Weights of a small transformer language model.
Size: width 512, vocabulary 32768, 67.8M parameters.
Training: 775M tokens, 5916 steps.
MLP neurons of a small language model. Each row is named by its layer, matrix (gate and up: input weights) and neuron, and shows model dimensions 32-95. Each number is 200 + 20 x the weight over its row's rms, rounded and kept within 0 to 999. A neuron's up and down rows have the sign that makes its largest values positive.
Before each neuron's rows, "fires in" lists the words (lower case) most often at its 100 highest values on Wikipedia text that the model never trained on.

fires in: "death", "published", "written", "production", "released", "broadcast"
L4.gate960,188,191,212,194,169,158,168,206,201,181,201,182,187,213,197,182,187,214,199,172,174,184,161,252,169,180,196,201,199,227,218,214,202,186,176,211,250,217,174,175,171,176,218,206,210,191,185,214,219,212,188,211,205,209,186,202,201,197,229,228,195,216,207,211
L4.up960,203,167,208,197,211,179,234,168,223,221,179,181,158,213,213,163,216,193,206,204,204,186,194,218,188,173,192,213,219,209,215,200,207,204,241,219,175,252,155,191,228,196,208,187,194,232,205,189,220,207,219,167,222,204,215,171,195,204,232,197,178,208,195,198

fires in: "to", "took", "find", "for", "help", "take"
L5.gate624,193,210,210,175,208,194,178,235,196,182,208,208,210,237,199,177,175,187,208,265,200,185,228,182,210,199,180,171,191,197,202,191,222,207,193,180,193,182,208,182,208,195,168,205,203,206,209,206,203,214,172,203,209,195,199,185,220,232,200,177,187,194,198,179
L5.up624,147,197,169,201,199,194,193,214,201,217,226,204,199,178,221,196,218,225,219,162,210,192,206,184,193,223,183,203,244,184,196,219,193,187,194,220,230,192,198,204,148,198,191,206,176,227,218,225,225,210,190,187,180,189,188,188,213,192,231,202,167,179,159,169

fires in: "on", "in", "for", "and", "of"
L4.gate1030,184,190,213,201,180,230,223,238,239,225,219,222,192,184,186,222,211,195,170,203,207,196,211,185,219,211,231,213,200,198,221,193,186,216,169,208,194,188,199,192,173,197,211,216,191,207,199,207,191,205,180,213,207,232,206,221,202,233,165,220,155,174,211,187
L4.up1030,200,233,204,201,224,216,164,208,225,180,223,194,228,214,208,200,175,210,176,199,249,211,221,188,222,226,196,197,201,190,235,196,217,190,224,208,181,205,205,203,237,168,219,212,161,188,200,200,222,189,192,219,172,207,194,218,189,236,188,192,164,194,198,221

fires in: "in", "at", "under", "during"
L8.gate286,216,220,212,226,166,184,212,188,212,213,177,217,214,211,197,162,209,208,245,191,190,199,210,174,234,212,128,209,190,224,214,213,154,186,200,205,206,232,228,202,188,172,202,213,202,225,197,208,204,198,162,230,161,214,201,210,186,198,213,197,187,204,175,187
L8.up286,199,165,211,222,166,188,170,210,165,226,210,181,205,197,215,195,213,186,194,202,206,201,175,205,197,194,186,203,200,207,189,199,227,178,186,203,203,206,257,196,202,214,209,219,195,185,186,204,188,197,225,183,230,231,234,226,215,202,208,187,169,196,214,205

fires in: "on", "of", "to", "for"
L9.gate1274,169,214,184,197,210,220,201,228,195,176,220,226,185,201,241,196,169,232,191,175,222,216,182,172,222,177,181,163,215,212,192,223,192,221,172,196,223,185,165,210,207,185,194,172,199,177,244,204,195,179,154,203,165,223,172,172,167,227,207,188,192,206,181,195
L9.up1274,199,178,189,219,180,207,206,198,216,202,194,212,206,210,221,195,225,236,203,204,190,186,192,230,232,189,200,142,230,205,232,205,187,195,208,199,202,204,158,205,183,182,203,204,180,178,190,216,243,187,175,172,217,207,194,198,166,199,208,254,191,236,199,193

fires in: "in", "with", "during"
L5.gate496,215,210,154,148,198,192,182,208,202,202,193,189,208,213,207,217,217,236,170,223,218,211,195,177,232,198,248,172,205,211,191,230,200,195,190,178,173,166,213,190,197,153,195,199,225,187,211,225,209,212,183,157,185,242,218,193,195,211,202,193,189,200,185,187
L5.up496,184,184,170,203,201,193,174,189,194,209,198,185,220,188,204,215,197,167,169,177,184,237,195,244,209,189,184,227,195,169,208,220,178,206,213,180,190,204,180,196,200,184,186,198,179,196,219,242,169,180,214,170,194,255,179,218,212,203,185,221,213,161,210,182

fires in: "in", "as", "by"
L5.gate245,180,203,199,208,183,171,173,179,153,218,188,185,215,206,197,160,195,182,195,204,210,181,200,180,216,175,171,208,181,202,213,193,211,196,163,183,205,177,191,194,229,179,168,199,190,186,169,236,194,173,216,185,255,178,211,219,152,195,186,223,187,201,212,202
L5.up245,210,204,238,227,173,203,203,169,186,204,182,165,244,217,191,189,238,172,191,185,203,199,205,200,203,237,191,184,218,201,210,202,181,213,183,213,158,224,196,178,222,206,171,207,180,180,213,202,204,203,218,184,187,220,201,220,195,204,194,226,173,178,204,161

fires in: "by", "at", "under", "of", "the", "to"
L6.gate1074,228,208,217,184,224,227,206,229,197,179,209,237,194,210,182,210,222,184,170,231,169,204,192,182,206,182,203,205,190,188,170,180,168,216,183,188,208,227,206,201,218,197,182,196,173,180,239,202,204,169,197,247,224,220,239,198,188,194,192,184,202,205,198,221
L6.up1074,196,214,215,230,217,192,204,193,212,198,156,201,205,227,181,176,204,171,221,215,199,173,213,178,210,188,190,197,208,186,190,222,165,167,216,185,194,195,191,208,234,188,191,146,174,201,220,226,197,181,199,192,211,191,207,250,193,206,164,191,199,211,200,221

fires in: "with", "after", "despite", "for", "to", "following"
L6.gate855,203,176,202,169,176,210,199,171,188,203,217,230,216,177,212,189,228,191,188,216,167,197,190,183,204,198,175,229,172,194,238,173,208,219,189,202,211,163,189,198,189,206,202,213,186,183,198,233,209,193,216,135,225,246,216,219,173,215,174,212,201,187,165,216
L6.up855,191,163,218,180,188,185,176,200,214,186,199,212,186,184,221,202,258,194,215,161,198,199,223,154,191,200,202,196,180,163,192,248,201,180,186,195,199,184,178,204,180,165,191,186,188,177,205,212,204,227,189,190,197,225,184,183,196,220,191,121,217,179,155,199

fires in: "the", "in", "from", "of", "these", "this"
L6.gate699,226,206,242,221,165,205,190,183,190,229,195,179,190,180,189,201,210,197,231,178,200,190,166,194,198,182,215,214,200,210,179,194,193,187,204,193,199,208,219,197,199,190,186,200,208,194,217,205,204,247,178,208,219,205,216,206,206,175,179,207,230,198,224,180
L6.up699,203,174,203,197,190,195,199,216,180,203,193,211,165,206,180,224,230,199,217,210,203,186,171,216,188,221,213,203,197,178,185,216,206,190,207,201,190,206,225,209,234,203,188,209,201,212,190,201,191,202,211,194,196,207,234,208,191,181,189,192,204,189,212,199

fires in: "to", "of", "at", "in", "from"
L5.gate289,187,219,218,202,168,206,149,219,201,217,187,220,183,192,199,225,221,240,204,216,202,187,240,191,201,186,201,191,212,198,195,174,231,186,180,209,188,221,241,187,190,189,196,194,221,195,201,183,184,221,180,175,189,187,205,233,222,205,217,180,159,241,198,188
L5.up289,181,163,209,184,215,209,153,208,183,240,216,217,202,233,217,232,189,202,190,246,229,181,211,196,213,205,234,207,208,219,186,230,202,164,219,240,158,202,235,189,190,201,228,209,194,176,193,208,211,183,233,224,209,206,201,212,243,169,177,209,146,196,223,209

fires in: "to", "and", "with", "but", "of"
L9.gate136,147,173,222,229,191,217,189,200,179,224,199,196,166,194,180,236,211,178,185,217,205,230,221,183,192,194,201,171,230,242,194,200,209,187,222,161,183,218,172,208,207,205,164,201,214,178,215,210,232,194,187,200,216,206,176,189,183,196,203,206,214,228,195,235
L9.up136,192,245,219,207,169,181,199,183,208,210,190,218,167,232,176,178,214,166,191,244,189,177,212,190,223,248,174,175,197,223,220,222,209,219,161,173,182,208,190,238,200,160,161,184,214,218,194,235,201,193,219,183,195,220,168,227,212,234,184,193,200,223,183,198

fires in: "with", "on", "from", "of", "his", "by"
L5.gate260,232,178,158,189,187,186,203,229,261,197,193,218,196,152,230,203,232,185,193,204,198,174,156,202,198,205,203,206,231,207,204,185,194,231,218,199,186,206,204,217,230,183,210,182,177,215,198,199,191,174,222,208,205,190,189,184,196,219,180,182,219,210,192,189
L5.up260,193,177,182,227,212,222,181,197,180,225,202,197,163,172,186,208,210,198,212,239,206,172,220,224,219,190,195,196,205,202,179,193,152,180,203,178,224,201,200,198,223,170,195,191,209,219,219,156,224,205,204,214,210,215,182,213,188,213,195,188,188,222,197,213

fires in: "for", "to", "from", "first", "and", "began"
L6.gate594,217,225,230,229,226,196,184,227,235,223,180,216,164,219,165,222,207,183,179,211,200,183,184,163,206,204,214,176,224,189,171,167,208,235,240,208,200,187,239,171,171,257,158,181,178,184,207,266,202,185,222,223,201,187,193,193,198,197,188,199,206,193,187,192
L6.up594,177,186,224,206,204,178,207,182,224,218,214,204,181,207,226,184,201,242,236,191,203,224,182,158,198,199,211,194,188,205,187,223,189,171,199,202,205,194,164,217,206,187,200,226,172,212,188,204,202,216,208,222,197,192,205,203,176,225,204,211,231,155,190,212

fires in: "the", "of", "from", "with"
L4.gate1125,197,181,171,197,198,212,175,190,231,197,183,201,208,163,215,214,219,204,193,220,216,212,204,200,224,166,181,159,217,173,200,191,201,229,199,213,224,218,197,186,251,216,172,215,193,187,167,169,205,200,210,198,175,215,193,187,197,209,191,164,212,197,218,196
L4.up1125,230,194,247,221,197,196,201,192,199,243,192,200,178,232,201,233,210,199,179,206,188,169,194,178,213,206,204,200,219,206,174,221,208,176,206,187,221,215,191,204,203,169,205,208,179,214,181,181,202,211,186,248,216,200,192,179,192,231,174,168,180,200,166,213

fires in: "in", "for", "at", "on", "with", "by"
L4.gate112,234,183,225,216,195,201,158,201,212,177,197,189,170,209,159,176,174,214,199,209,168,183,197,186,201,236,180,201,229,201,202,171,201,195,177,215,190,228,152,206,225,176,199,218,177,217,201,162,195,200,222,221,225,215,198,194,207,175,189,217,165,190,169,184
L4.up112,231,204,180,221,197,143,193,182,192,231,184,208,245,200,219,181,224,188,214,215,208,196,208,207,193,210,176,188,252,222,164,205,179,200,166,236,186,215,187,200,221,185,184,190,171,190,216,206,207,170,168,188,185,211,197,207,205,204,195,223,214,191,161,194

fires in: "on"
L5.gate170,223,195,207,196,215,231,194,220,205,228,213,196,175,205,201,189,186,222,175,203,218,164,189,197,195,168,208,187,205,188,228,179,210,176,210,218,191,189,188,190,219,178,183,197,169,196,153,164,209,208,225,218,209,194,182,211,199,207,202,147,181,167,222,194
L5.up170,188,180,227,221,215,178,176,227,210,199,210,192,214,198,217,206,241,233,195,181,225,178,202,199,210,189,222,191,214,176,196,199,172,204,193,196,195,217,184,259,221,176,165,182,191,209,193,181,230,200,224,206,195,205,189,222,180,170,191,205,212,177,232,193

fires in: "the", "of", "for", "to", "which"
L4.gate998,186,188,190,172,247,201,228,170,229,187,223,228,210,204,197,241,211,210,174,250,197,162,214,201,181,194,203,183,209,195,194,212,190,216,213,208,204,193,219,223,233,162,192,217,249,210,222,222,160,188,200,214,209,150,240,213,216,209,214,184,216,165,222,188
L4.up998,184,178,194,205,208,194,222,161,203,223,203,194,229,198,183,236,215,186,206,185,213,199,227,194,210,151,220,251,220,186,208,190,191,218,228,227,236,159,196,224,197,206,175,211,156,239,193,215,200,189,195,214,219,223,206,178,192,167,236,220,203,174,219,200

fires in: "by", "to", "of", "from", "for", "after"
L5.gate306,177,162,179,192,191,194,181,226,217,199,194,210,197,229,191,205,195,162,220,201,198,210,171,215,202,202,192,189,216,218,174,230,223,237,196,179,192,183,218,189,182,208,160,206,195,177,252,204,191,184,225,209,222,193,173,179,168,202,187,217,217,194,194,209
L5.up306,218,192,169,186,183,206,214,236,209,192,182,207,207,200,193,182,188,206,199,166,200,198,193,229,192,224,161,194,194,217,205,237,172,188,188,201,212,188,197,184,186,188,156,192,182,202,246,211,201,192,220,191,193,223,161,193,181,194,178,239,197,192,197,238

fires in: "with", "in", "to", "on", "by", "from"
L5.gate130,195,172,203,206,196,177,185,160,210,187,178,206,198,185,205,200,228,188,200,216,220,190,211,216,196,169,211,180,209,177,184,207,181,204,207,191,206,196,216,204,215,197,181,187,232,187,216,217,161,188,242,180,205,190,211,213,181,225,220,179,200,191,192,195
L5.up130,167,203,204,208,206,191,197,218,215,225,181,197,204,209,184,204,269,210,200,211,210,223,203,174,246,240,230,193,177,197,174,216,200,188,229,197,200,188,193,195,214,194,185,183,200,197,238,206,181,157,222,198,179,220,198,208,199,204,190,184,217,169,199,176

fires in: "of", "the", "fellow"
L6.gate269,220,218,213,228,167,241,213,179,166,244,183,196,174,193,170,166,184,197,207,183,237,189,194,183,219,205,192,215,191,209,223,215,214,180,176,179,188,213,218,212,213,209,189,179,193,210,213,205,226,209,190,171,191,215,205,148,225,211,167,211,216,204,226,168
L6.up269,207,214,226,220,198,206,184,190,172,268,197,205,216,168,173,209,179,199,184,157,244,198,202,177,201,210,188,214,196,221,187,201,213,204,198,195,178,166,202,199,224,178,191,196,226,211,226,207,177,181,207,168,193,183,177,211,198,150,183,206,226,195,196,208